Weights of a small GPT-style language model, trained from scratch on English Wikipedia.
Architecture: RMSNorm before each block, rotary positions, no biases in attention or MLP, untied embeddings.
Training: 901M tokens, 13743 steps.
MLP neurons of a small language model. Each row is named by its layer, matrix (gate and up: input weights) and neuron, and shows model dimensions 170-340. Each number is 500 + 50 x the weight over its row's rms, rounded and kept within 0 to 999. Numbers have three digits each. A neuron's up and down rows have the sign that makes its largest values positive.
A block is one neuron, or neurons of one layer that tend to fire together. Before each block is what it responds to, as a language model described it from the Wikipedia text at the highest values.

Responds to: Middle subword piece right after a capitalized first letter, often a name starting a paragraph or heading, e.g. B-uk-owski, P-ost, D-anie-l.
L3.gate129:511509471390541511472441563572533506468473463461598400555460472539487524544561584528497491406451374572438441488568532566443483513525478433475561531461550512532579477472455461445410482545493600489538558534452487484501538519514515547461519461513517434494457431558569486489419564446520640469598593568518530424581427511523413485538542492492421504426481495398504461407419482433592502524507430431487492437497499493549380361540488588553441508394558520429496530528534465559463467599574529509546520534386390518514429466465
L3.up129:596514461500540452502609475479484485573575522430493589428510416532376443417461474450567548449385504570445536527497378463448557500422565455433538502489498416502583559515469541470511437519527503417485503495524434524392512472494453366470431418530543507518465535507442502391510479409445550483556463509494562565521448501493488454576524544494499412535491447448392548435460509486569487499458457482575496414520491519515444518418406543479452468497417417454515485536346529494502432449493526536527435441465514512542510383519
L3.gate237:564528524488444503443550521501549491522550552462505519462480487567417520614425461478544530539524433567508425445428521378499466564482508535466523512548466586421608508501548511429459506541395548561450403571568473451536458521568569484496491575531544518474569459480509417466512505467500520471483437526495579556546457529452477490547577491475543563509463445464449475468472460473483481477489461516413516499445542454457446480521392452478507502482484459469527499551391512480494441556507514444546473407486496591480513504591
L3.up237:497430563561412426517460519521460470528439563471390507517524480490491558470521525543458434497527500549522546552455442583524469469547584430500523482457445486456527516472435511607547464536512490519521594464537627539446522479427503429532571500481530462576454577498488422433418652470456458494480511456494436485448478541475471538503521352539487505512516526529552502476471532512498459493506435466522453544507477424505517479470519481518556583509442549537542492542488448513575467466513435535588480505533532543532450475488
L3.gate278:599544554499563541496522519435466435506490591427502477543480473559519602521463497558488438493475409538538499486505464487496520442562404409508525484419408416511517518424534452470527452414407521536466552469508451595436461495464495608461495466510529551468548520553407549487396564475450534504440491505471465507496457495551539525508591542601481394472459562455434450488520509476555544517416469445626491418508541500430488489494436570438525495593469463551495499524511443531504536412522528537528442426407463510566493459542
L3.up278:575473585558583457494460477564475453544488500477503516451413507428530477538479524570476463588553474599523503506416576467458522441540418492477449481466435482527572511520482440515543555509478420558508391609618508527433407452450444496544473567496459461469507413513480488461530571482412543482463417482586498501524478529448484536515554470536421511505481582480350568485590575506418510480501481514575474487584508514462548435457483542609438450546490497547541536514418549462553580450565485491488442441467406547523529439534
L3.gate300:586540505538593506485585629624498544583492482490539500486483470489580548488424539557444469496474482547537479583583508435512497648493399494576492531480513505507540479502539459499494525524626561491429406505430569482557542433543438453508496519488510488406409513533553552473563563503489532477530456574466573496539479537545573525430511524568502526502435519449492507514524481493518484513516568483513480526507549439402440496510385558565493491447499583400514547516412534490509482457505541493548488512453461493517503459556
L3.up300:513476587601444475485445524455518549564522554516495500497459450511528499587521476638424486544518548487551463507473496474466496535552422547533448487526447443543541512481452447590471540509523442487469519468445519577424494418531467498491515504573590610497453585439568508429496580511526523474469490409557545578511494461540542587536450496612458563485483467432433422514513497514432549434531550464538523564522515512459488509384538477555514449464462503467555455567471464527412432488474436451460550539451457552457489538503

Responds to: Abbreviation periods and word-piece fragments inside proper names, such as Maj., Hon., Dr., U.S., Norfo-l-k, Pe-e Wee.
L3.gate4:555469459465565426563505516447456485471481401422505408469588408456447475448532474525526418487575545510513600505564505382451524538479463476502576523470426404517557513575492583544536470548569459482442458499586517456553500602468498575452489527558471517477485552539553505467511447532464485549538510435492441494388578482531510549533582511439498436525455499437419533585476436556527528474557504509533477477515571525446460550609560544428538468503539529563514458537532534524505511464461490558521426586409590499406531504475
L3.up4:497502497554469434495536575534350547536496536503501513501455468503497481491567534539536539530449511517409564499479505519499492546584437477453558486457447443452436502481499413377493439459477441538420566492507527470575456418554549572512567495563440456511518507551497524502559487579452510476529540516513552465474526522485519397435439520399519486502543479474597522440512492607565505443581494605544521463470479609412520542513520403433437494590528518481444522547517516445472517475519540490635505536440581469445448548510
L3.gate57:544587531525589436509451446467503557511522534482510496416568450571481478483453575497531468546573462520471529545515475517512437590529441453472363509416532448473534485459541439447509579504543550601416395553492519374529559521512562544536443497463483490502506516532491564463520445641563508413432476420536526517459567400503503500545528559429441566495503503566443525515574568562433508526546510440525579460478437587430545504579546513596566501489455518462438490495389519477550554516497539504507497531395547452416540523435
L3.up57:574511424524577437494431445518473487502507485552519508485564467501420498435505533568605483543483528501512574543501451563425429612523480461548482560481496476406570515551519472473493524539529569560428429484544540434489444488501459435490539536474454508506583445456436534561471456638498532494470416449549505517419509364503509543437425456562504503564410508527551502493490454510497526373434560514477540495512470526525501560614515588539500512466435429578477385535367579513509656467438479485535547584507415456487567477441
L3.gate318:537599514501505462478541509516415552489510551576527537472494491472529432475497533469517517512483419437553565573399446477511478538414488487468503485565614476532542578522536523499558437527463530556455457643506549500541487473496501484540555437511477509511436458530522505527603477527414499468419459464478556544535476402510511527486503466513486503496478466483457419542419436549491527500433447470492576475563518563456543516461514554546510496450597555510560475455447511415536492536491495547571466562407496571489510420513
L3.up318:509522507560494469538492595521471383465537505500548507444502422463435503537421543508544455535485506554422437412536618510482578592498587560511567486479504441467573377454570592462491570429528449471515546476505555528478483540509531504547410502541439573387553533463450520505532536402486510595498442535444562486495464464517508604515426543526432485578375487428455553532593480567567458552528501567545493484548494483505522544502514418489512446528607490425480444493578539540523471445473487548560508531381527527446482458534
L3.gate887:637530409483489421453575533480491424546362577515494549393559499452488438417507485521480568494611473486419499458559557384493490587411517606530530441481520496461506532479566433554506450529519444471477481509427544436544621428578445401461404471501477490584507515483502497486563530497494497442564506492505436496514413561518543569436476502531411455373487513466522420513520532468450549454514479514503546447507519597437431548548441427531534484558534446449501472490387499453496485456510541463474556557524527496424445464551
L3.up887:544581520505569460436475458501403578495469472424496509402509512463498504516538462531547494582507517483544487515490526454605588526433474436455454585570485449472577456467511485557563409558473537488392376502543508472519461433499499465506546441505474546578456511504457542541424489623538446524552466479506416493477498430453461570549510569457475464518511513440396525583529475483427421508596615496528497366415512552415614461498555441479542442428473462589557412547450449478579536429479404544486479594530480507401497478429

Responds to: Fires at line breaks closing a structured entry (goal-scorer lines, infobox fields, chart tables) and on mid-name word pieces like Ball-est-er, Lu-ca.
L6.gate244:557539470503545503486483447501556557553452504548556425522537497429492545441484594547522476591534449488491466481457570532472504495460536444547447476386504490507525481515486427436518551481518388531481440588420530428505471536480485462467470451511515419524439449503540491503543446469532456474527507471390557448439514499547504448504465478435448454493479528482366520545555553497491549542589542540532542471452489517486455495547575473647504524505581489485373551422482571541554522481558459544469582502508488514562470519471
L6.up244:519451498503509590489465465547551512500489425488535479480571503395545443559540540457515468491490451565448461544520448539586475532507530497418472456528621477477517493580475548439452561458494453451555404480489413502533529543472542501512535535613416488450479486509534523498457387579526564504489521551502452495472610523473433452459523477484493438452522568468449507613505551486483411578457461461513503531554448502471420399521535570485545577397561539515560542496493530511448553508574466500578493540566474576428516513478
L6.gate602:494582489452554446501600477408425516496519543552542425506559427511480484462504502571468544558487482515482516569576549525523445405481566461527505475329563558469525532511547441462410468504545391624479546547552553507567475463540509478560576436565578459447467526548520489438546428555582582495534580449462550543480547546489486507564469500494412484517525566544515584536465522448660566504563513462398547494620493591442424564516492546561530539553545507628478470481526517504490406437481460561452407503431441555558548489525
L6.up602:472474537502470480425477533489566497542414440482535552430485570503551541495546531460460502492527549415523468516421477504542523517458483559516427498615410461542546483485546451586482483563533576507530469493563474499524464454420464549485456484437502515541428495397479481485516438594471443455572525435469464577430472546545610449410588505565510456438463449483563531444455416532506506504456523510429497536480475497525493431534474520456526534424586478443422462459550502466474423524470570437517463498556516475495517474374
L6.gate645:467498468456464529542480472501533555522489487551558483475426458442556518480487485469514563554518430589535410463565513571484510531517513471472529480496486462562493568402533501475438459519474527565437554474457525511454632525564535458538508363458512493495431490464570439521473488472502540536484468556520536430522532531467478421473439447432474447414558426460507485513510498489552499484532448542564466448497534537461475549485551525488577612484576482551490548503446529502472503452508480447568503534528504499527463541519
L6.up645:546519535435539457483484507422539466596514549442509514454379456543494531544556535484353558393476513584467480540526404473542538458452505485486484458477466442463499485476483408494461397477455414601463626547536516507610559525514547530515454499480622461565345495534602450525516481459518532408523486550483492571504434582500475534604515501535453389440501553449461492586545485515525508478533533438470487521617533550437448523412577502487451566582474486508453443533480486423414520526485583464469556352450521511523423503506
L6.gate832:498520562472477442474491524514504591471554530451536457484518426466412553528512503582565520516512541461498540489522482485558524552501432371500436561470513495536597601460595483522427524511495529518488438482573552492472512468558426443444457573435444520376459579406574506484472569510512584448501593558524484495455449509457489516588456475503468601552617603488554554447464483494553493513437426473419432580427499574480603555542547525554583527437542461502478519541498481435532439407565568522468517440459452457530524432524
L6.up832:512484522471462494464555554534545602506467544457570458483476587456413426483542411523465480502424537433517471474484589486550471571454466549533461525490491492508489546439536467462497429521493495585458413451555419488508507469596533527470477595544485526595529507494496415472461381514490473434581518504377485468558524470492425487465473568488404576443546500495517467497473566462513489525432569542491389463470546470502515507584449542563528586460645456470541574357413459453483421446530550422533386539513507460496464497536

Responds to: Function words and word pieces inside French, Portuguese, Italian and German names and titles, such as de, do, di, est.
L6.gate48:563510461487474602499525480598462538607529437553559552452485530527469484393585483534508466462526551518516504491465473449508498525471467483598520516527496478439435525479508446468458591547518590505495472497496575497530470467602525478496587591474515455497573479464466577395513492573508632497526519483426537603462494453518534526456469471475526470459499467449565571480510497390413468457555454391494456472491525453462481503446593499481432448474374540535514623439563527460533536482493551433562520502444460480542466493481
L6.up48:478448493436525444455451435549516458518474563558502423530494533427532459398461504573484501518498527484512562571534507517543556485517420450479482419420488477539433481504528494390572471508449572562561482571499445471477502531465481513498526503472561542516468562490557459471448528504530501437477543548505510461374474375519602526457548466529514519447482558558432482554569532540518571576528391466432464462472506540459551501385525510525517574516528618553472533529513551469554432559515480556464538439439471476579445501676
L6.gate545:512488521388519473443519489443478454534497493511515480565419473573490448557482563540474551516588434453552504524505467440545484506456498508490509462474564518529544500539463528458457521465461452556486469564425422464567568545529471475609576421425508462456456542524590458425535483441511481509435553488494472483405447490445484422516488508529585480428474449486530532510538486507494414459553366454522444525471530602400410482520535466488454441570483418556465501563546564493423511411563513593483526392445600492557446493580
L6.up545:559506440498476454500567575458448526524521455514490444516416553536482571538472532490455430542475497518588558419400415421531419529571425486604466546539454515511486402491503490579491488581466539472584581443429503457643506426512423520533584569414479435465506432461462487428617614484451482476478506561535504577504541480480512415570444496549589435519517525538438595459507584510406510530498491563433542560488493406506566463535503572478530449456468565512514542490532602459470470520461558450510569461610494445463503534542
L6.gate758:436573497545529480518618567541475587522405458384495427548485472538459559433609493601502550419482592464541423535501552537539510552558468551525470505512361488511459508471432364484430474472576433506511549484554463539444470502547567547511522546596483504483446490405458494540589510461518527507493439378445555470473512405481461510501426489490518495401437500486455449538596507441514487465532531506482524486464473524447564532462493542550449517495470562534498561475543544446485570444520556491532418458420463441508541535469
L6.up758:505539443518628521475512549450488507536477497454430492475493523469436561459553564515484591519542441441534505577519544500578500559429554514484558605419424501500522486466544526398465461524463421480486518501470469424532434505434465532500507531449468555573460463539468551556434502487466562475415456508456544545481399579515496571501525426568511525500452511467561497442489432460469487502555563515586503386441486492562529513420547599592539469460496436529576479488470518507503597428461527524439527449568445466520549426534
L6.gate853:443590509440605516515598552526496592609437478465483513499516567515522550367569443512586472487627476393472459485532523510451552529502522522529444512464488470544508597515434461477446491508515437472533428488399477477513460536589538569521596550506539484585506486574542475566569518513595562373497439570440488441461438450559520612550461492545527467456503482453495516484604514486493514494507534438557504497467546476521550511588503576523435454505472530580548483576535494437498544545563494449577498518516457429544563449537
L6.up853:480475436458578489550575557527508551566522601438520486502474402505504487473464502460474376515599460498596568570488511447563557532474533585413560577447484510496501418474535521472476558520476483528502490568529581496474469492491542491569544508556539446569470557488480473551416549474443430350446483497442419428538429463370454505545535482586491562440471532524589575553585570396558579463487445522521565549508490553505472534480564513505525513539488482559475469518468512510539557479501515517467497472375519462525534432520

Responds to: Inner pieces of longer words whose completion is predictable, e.g. "idi" in subsidiary, "visit" in visiting, "la" in acclaim, "abi" in capabilities.
L6.gate56:559499461529402459404564499612543510405416370416442549641456484472396506593524461440499505452539628511525488459523408507537429536523537487579480495516542437557449551477428445535442473530562577504551517470491603544475466524510509502424506538552485521503517520504446498484498491464457500480602459487532539463501505428560520436461447499496503417578505432444475464517474515442496524394521520504504372436569652494389488533501493596550481422466523511494497511417479556484512522498423499460601450542505469521479466586473
L6.up56:559431488566534454491515421556471502466453515512557497498458484478441517417508525465521504493410547594595436540505518511572442551537535507551564446534523492453568416494473471445523492461514487566476481539507400471511511487411491506560504607511402454515448535470562479490466487453560496559452424451572493472429576498397464501587490509573486463556465471511461476519529449442518594503567469495544435516510441491438464488542504482440459544520478591494588524495407612478578536410491506448532516477499569505560534506495
L6.gate236:473568536459467455459556470454548613493475545520530456528426493530567396523532540541501508440461509482497498469423524510533522448482595454495515505445481461546445483451442503475454510548439444576502487519499455499470535662470514523478411511509504390530518493564496477455512438494543587450483535555522509468496513566592498446394452554551463587532514475421484587562519534529555520409498547481469500504513504588534466443539508467491523411401501433555460480482483473390493483473495541453514600542452525535515505410419
L6.up236:579503525514435527506521496452495542546478498466463556545463559529529501449541481447415528420534539480473465373413498484478500499492492662487435543594438538491490507591490524500459605435524493440481473505436569539509487570480504527557463588591536533453563589537493411465505479493471413511564506511529408442477485564501562526561402500508588481586551533492518552411487416501444475496551501554559472455524497392502580597433436530477490434528479504497561494576492501467479501525439513506522486500582471510496566508452
L6.gate253:473547455477456487462607523369487506488511450544492554557372588586419526485524448454496423475422543394449504499533477513528484510576477528603468470493574504429503507456471551519526542500425486505541438521451522516590509538459503554441546565516547517480546551463527467452514492533543445418494535470489583521531556561496534412567524505541553512510482466488479569461572549558592470505449476529456491475507578461441539462542462521482532411549462540459565451463471461475492420532546551477442446503555453448459486437520
L6.up253:451375424555447486503518467583498505475494446493522457495601467495453473546444486518505439437495513491452487443477527453524558512441594447468551518581419490527492525580435455542502502460577496518517510526513416533437473456415471561477552587591451482526624610486545499369459535502515523527497499556540529508469442384410526563520508458568590423400489449521583473488472534453530585424506522475500446457594445568594503538478512397442556468487464529500437513498542603538568483468519457492510493499492481426474420502515
L6.gate787:600479503518492490497614392472485471525494411451503577550484494552475529423519470398521514485455361554503532470494420493484447477375502461454418525519498549476475493507516513424481598488450598476577584481560537514578438534517486509459471531496545492432579531549456512551540563547520569461517474492424496599551440564467446512483493477475592457600515430502485425573523448431582506430527474489443458455478602517503579461500559459490469478437505472478527553574458533424593549514431432412527581454556486472523504510436
L6.up787:511459503476512433445527372458426517433528398497485576440415484462574530436440497492506500514466500395460548507571454495476491467403481517520386517475553514530548550554459535493560505487444428547444483585498583573497494435443459453458495450440511608524519452582496410412419576485494487582571579531506480507455501568516594477490548409578532471526391508508497563495403532505512494526432532512455419504538637476505462458557579483497436502550444580469360427481454469485488419490525446548596453516520512500523459540491

Responds to: Words opening Wikipedia section headings (Early life, Later years, Records) and prepositions after career or movement verbs, like promoted to, graduated as, moved to.
L5.gate435:500562436446465560607622503553449519525502452508482469554459556545479457425456558610528463518535492503464452538467527528669341499406470494511534514480491446463506533465653358533545464521490550513480510526521477519488506521518594574392524516456560450481541570483387513503483499527478481359473394504463468459561430546489503472464486522564578488579442519551487550515611510444540450432460466417407397503448540504364526548491453467478518491606509513454379491435517486497564443543551538551464509447446522530546440405517
L5.up435:514442420505449447558516508596527516591452499542523651557402590562537513494451531491528485419513490510473459517431442512509552446434430607566411509503522444499529516552482532602468498508451499484556397555482493526558473554458505436423593547570544431461526500463543495538508472452511547547586457395412485532565406560414512513480537540584586509466405549495490445478526508485481386493465540528437459448524528582514585462444484501480532422587444515459508424467485523464490473563509554542486510508451515512497569418503

Responds to: Structural tokens in Wikipedia infoboxes and tables: "by" in "Succeeded by", line breaks closing a field block, table pipes, and list dashes.
L5.gate661:464578505523415558524487533485564477529486520506520445510476535414492388517524477430524493435512466448517440514547542585492495493485522375520413484423529535475515554470461414495481444501514442448492516456599523501490395458572517482509441455457536498575534459526607517397496482527475436482521607602497508477537456480506495526513409604490353500516542569434495538395492444567568528495520565424507471622513562498473536543468519504491443588620559622531565553443492476534458429481555592466475466549477502428456498536417
L5.up661:502518555494483517544492560416511557439449449461531533511394518517477555426481462458465511493468516477564554544466429551562455473479557578559448492544446487571468493520549404539489529490425512638456507565451500537514548505423497490431502450498534480458498573453573573535587457516478511596569477517469593473566558521493406479389478498512523409512561415520469480529494488538505437455554513465472497425519439578536488448485505481491464419525423516431547541500421462445485496570461603492363478499505512559369529495546

Responds to: Past-tense verbs and past participles, often whole words or -ed/-ing endings, especially a noun followed by "known as", "passed", "dedicated to", "used to".
L3.gate29:477510383452445538404470474553462504506443462527463506533498469482436629515464523530506517464677477484511475553441496426520489529425409573445456533462521547562539558450562565453516517474474554532468535509478483479463460643541541445464555455453635523505508581452536552501470461564500520582599550455454512540517473498450508471555518584496604454501400526538571493456500548578454531505503545589536431493509551488459438474428518415498458345460529547433501529472424511471561523559480567537451509469544539517476517549539
L3.up29:557490469537558521474532533520595531484532589549456495532574496452616491539526511579539491500472459579563513504507468461467446460436503433472561514520510485540533480512502482552457518481540395473489513562508562445388603463443377488527477492538472465539475459584478476438367597415530551472522514496538519479440442396454363552511562536503449561518515550559444484475457537547389536418437558524511448660643515509599434562561537594612504587495447437506506493620549450466538478481536448498561569486506548521503394563475
L3.gate611:551518559528499460542518482500503522489477516504554474494474570495562515526451553523508521542509460501566437398477510428565410492489497388475541563463477535488625457447541450424470466514510432566473516560448551540477577506531500444529473403510458385527500431598489478450432476505610548449370635492545464457503457509474526551441484554422477520519536525474436430547571536543408503538504510485475469552576586512467496622477557488464585536548412489498491466487470519543545554538545429369517466553491519456572430400563
L3.up611:409492593537445427491474448472528380439426521553468469487550484427470509541473542560560559553572484531504492457502567546544472534427475495448449451417520532471510461498601453557495493522572448502430504478494501497529522492509582464570435476438456501530478445491467525525519567567503511424386502437579582510547505522401476529507444359471532471463525472544499529506527581604532521417428514517478571467467447505514453514451570446526585618511448515384460538455389534561522435384538462464464509476547486555398507510544
L3.gate743:548471508511500545563591555457505583509502550460512448519509471499437560495531604517515488462552383414516457529504522470529550542457486389557552443482543480515536484479548471441479519484470505527408486565465498423498484528483429570437534485562613626627472492580558542477512588507532566562465474533440555400493455458424449582506607561486438611443504523519526567465518460495444557505506483485610509502571588493539435444477484495565472416436471509547525478502517562479652543384510456481435456532488494525510495443581
L3.up743:520510477568520534527534432470465455500550616508568458448564396514478556516486496506583450475550563432532485525456605469505580509491516454514573533493454542486528457483516510447524480426467542468506498487529435542466456513427405607458559596606572584553496431473468578588432556478574486545446449473491489426409425487430433526529545475530539527499486493525562562542499433478565621556478484485596511525509569480530505563466503625520560401562483415544492462413505574562536531450457473542404500560461422494449480537591
L3.gate773:459483484471503468518502555402397519525503428516529501488400484519500519508505597495527611485471495500432454462601565520583498511529500508516512570401525508528540580496525367468483621540528501617491572467445512503423454491499563488389580441440547552546495403575447492513442473420573536545588520520504484526507516550587506407405423501521536575437445504462553434415526542526579361413506487583476479406518534572418431443516510488474441504406489443424444537463505419540523552540510450470493480465453599597470505430565
L3.up773:550463453491471563541597537455525487525464502504379469491489499488519530477419516562526588461533516524554439513611476487563525516537541447536536437474475515481430564589530436430439493483540478457527503550475458496529469545481379569449550565438490572553435539494518474488502576435533564562533490522439528491523489571485412445500553500484492521444582504542561561623463524491534513535500450579542528464497414519529442490494452548524431533585478491549508529424557583468486512459552480518444497536497476519619476599623

Responds to: Past participles or main verbs right after a subject noun or was/is, usually passive and followed by by/in/to, such as written, completed, began.
L6.gate310:515426459487489543516519435372538464533528561452493559567366525559490549460491518471436498467496478425545530562605530443422430390575450593459446503556440419521541558433566425617510507449429482538436538531405548568506443532494518555487567420490511466515500528401497417559612503489494473491455540536541500562536453591516444476538505497506469511539475513463447406460563508563459488481411558506584542479526493560450520387465458474386420509476537556491477446551546434455458514539491549408526434478481464446553460488497
L6.up310:498474476550519562501458460506554549469463568503568544490405542542461400527495465526434484431476534491521436546460470420475473496488519557484579538550571613599517483589441535446400486460418522437489522519400486465457452577427541502522473506500508587441543451484478413542509474612504466538465530488579535510509483497548523555540536441527485425403498475480547525416533500474466435413479458432531485531448535490523491563513484617446371421518507550492582504540557457550454486409405473449435449480521458436523591467515
L6.gate394:494515544382432506507549462543593535546575549464500459612479522523482466485545521579441571399533457454425534502521442481562573577472452436539542512585558418591412485433544467480471500577538584524529527472529496508532517536556552460481516467478609450504492551576581560531604526458514554485536479374533531544579511562499599530512543499505565446484460417436595462449546529459507504475534571483520500466473497488565538539563474406543487496518473518560478478539480433525568444501404551455471470457469471516443467488520
L6.up394:484469444506514552458534410463502493551485524494503481458548595461487502618389464489515441561575459473517549439592463439542444445439496483422525531566469521563540517578525614585552574480457455534502485517469525453531560477425498510429452532513455592442593551563448449480543501546427481521501513505513509395517494566549542471413553522510481407371492455568402385508540517391465507472512523444483387553525542522463520489496510507491458497459534472489538506513502500473535418507576395488505474534567560552512503555564
L6.gate943:569545572461474630617551487567480573462511493478477463541430495567486511478513614408525570454589481555540455568514538487518413497514477404418553490427499531531533520481483354488454466478501499584475499499497500409496517488498401563493539538502477533457501514472579490477500473479561603556404479454501490519432494513583538602499477559510525456489537460484527449515568527460542489546490543520546511408529547444477488516445490442456551476491484452534496475533525497533554539535476496379395477535529618531507502489544
L6.up943:485403466581436616564510502524497521541519497391453522433463567520433503437595513474426439557556476490633477547516567448477392421485505498504456486533489493570487602515492497559533486538429517425467565489458417396516456471509492582508519523554525569491513451466490433473537484579511515539545456468380443486396419510513476514523518454510566523480561487537446450523521515459452477482485595516542472420497530482529493546466423571486553490500467447507462470423528517457492449469490512461429437516561536609508493471565
L6.gate1009:478478505421592493524494507477484519433467487457509599487498422588457400499483483534460524552573539486472479513512590478560555482514453571568555612515470505500477541521485528406465501552415504607512450519509494557541537463465461561557491471513589468564504489516552471542530509456559562575528417459502441539461524508520547485554440495490616500444551622475506455456572521478519536458524468506502450390470602518544452592406443533520583388427578564476486430497500545508487607589373465523447557523466459503499538467487
L6.up1009:473570401446457538548470452437472458483498458480597501478490550469456528435480485547487496482583444505489524570540466468523509525496519540456469538553574478504585523441616604562500560455371476478537511517465572555496535541544409491540421497499450501515568582567480513510565530449449528571523412523607512376525457504515487471510527543518564575380445487510464503526549475553505441500533496505452489426450501431475524462502488578435500570522363453492561489400452509527562460482467529557605485465525411523409567598506

Responds to: Line breaks just after an article title line (= Name =) before the short description, and the second = opening a ==Section== heading.
L3.gate525:578466480502409554491544525435501508463497523560488557430512487535474495444472496533481503483500487522461444511467512551502518444517580474525403364452493456451482473350497497471481453543503435601431409585466464432497575474487567568496495491544436445417458547469505452531471492498570567545526541495545531573522442508579536521524470447456456529529580554610403525602456470527502545521526486423531528513448460456398474516529511489494442478594503577546471505518439515526566537522509468444518545574472517589534346536568
L3.up525:555488523464388511509491531586585514549563449434484551470432543507536524416502529493508460458491505469488515615491500533474460464516465470586445506489486477566521502479467455526531544569513429527544584478460451513557474546533547407441495588537585384524522514444612477465497523552458482494575484439418475517421474456499574446518543492610482492494429593419434545500534428487469505481490599585426525551429406358499502507451437492520383479489538544424504491482523436516422474557454480507498375563508434497510593465454
L3.gate588:577549444428570650547554545493513469466544430444498442554452505453469552454396478487552494417498387499483541511515380521556429541471535509538494537461553428520507465550523436462555523513504468544394440509437483546522480562509531501560492488479625525623465484468498519451529473494503530535572547499478490477479551499510494558556546423542495508542583584449464499490427475553535480529548552448491499442462522457476474518516567506547436520420531578521488486539537445487537465512498554594527404466431445527494501531574
L3.up588:461499470644547559555487536493463541541584471481472533647466526539517550462447528486472520445405482471564577488434392557505482511527487495509514489524503465446485516528507492542455433510546499587514567505360421570587463522434513520460459552512526550465390524433531448450584521548435478529481459467547477543538439508523483407458575480536470441517480497450467500523430522527479567512420608535474449445476506435459546481362504450494555482536470563465505536456413468511489474495477503455584572486538448513408557475537
L3.gate591:516484542445472527457449450417425466495503481505519510419474435516542483501556519420529499445558451525460487547559509471487494563567487542385516423426468485485473540484523492559492528513370518590615411497466550579539431531501617382491471435542569507549485453419571405505513510556555513461491536472521444491449466508533477545565604555514513551493465498445472437502641421523450566468562476567520565545487352392390462502504472580451489445498538468467579513514494455458446473527557447451468475463518519509469515449449
L3.up591:592492599557448533462572457560581528487491525496386431508534385527442510487509433528465557531551503568432432500441519518489459510526472545463436499488389446433461491452500513515614461616484489638440555524501463444465543450484488502433494535464577406504526508514480503455519551469401534500551457538561575574563453439522457606481474477541453423466585463574547526545457533377477519537536526426485560472353487522416469549483493469554490457574450486597459572499404504545490469423407534459554427502439447461484549514446
L3.gate720:586548455497519460516548435581492541508442561453505400433565566462551643560485478549480573457524518409421558550569510516459456568524450492503490503449452464493536463489423507436499534563557470544504541487528527451602572502540520470497565445421559440485556550519553494524573521527589538459504526581507397495558486462496465457517602572394487525457532509545528494464530527512529508447537518526471517431515453542426424461577548494436465542468507558475389599526506450516534477442463503513608398558555416448482536541397
L3.up720:506527502503431493457484495470552493492411491549431487546490519421502466563542471482467582567512459551461416477534601432439542587476478434591504569482472418419445465550480504431535428564532508570452528477454519394593493515562555518456548466492463541485551477421511418474571531451419477539484494557539498542485563501498520479432465516471466515518522471559443543507503486630447486509499574555481610533522511503446487454505443452440520479505596470545478550466576493481387468505599459508392534522528479472559515544581

Responds to: Fires on past participles, mostly the -ed/-d ending, after "is/was/be" where "by" or "to" usually follows: link-ed, power-ed, managed, covered.
L5.gate630:431482423538507490611573512401459490375505516456501418494479493621464582547486555511493475545463420385550526529513520446491445549531466450473537557481496523531564513514466406534481510509499315530577555489423405625466595524537373448486566521528426564482478484495485514511454489586583466586472449485511499503527551504554490501512451518501473442465569433525451509530500517424450579529456496496505607530498472539514407502591519500477576471495524554499483480496539460500534589454505490524393564588560440544487477467561
L5.up630:555484517482500555481510579444449464377496415460499495561576452475480490470446562430511566498469517483572482541622556463516478503509497489431571433427478539537459462649514478543514542483520467479578487518436490531489543542472489431397506472453489440532526444517511518460535531453483426482507459471438575501512521521509578472534566454496587548524489523516492502459441572435498501541474599578469501450418574474511392523499492479519522518449499452436505436473517442476510577515483461570450549580492630539444575441443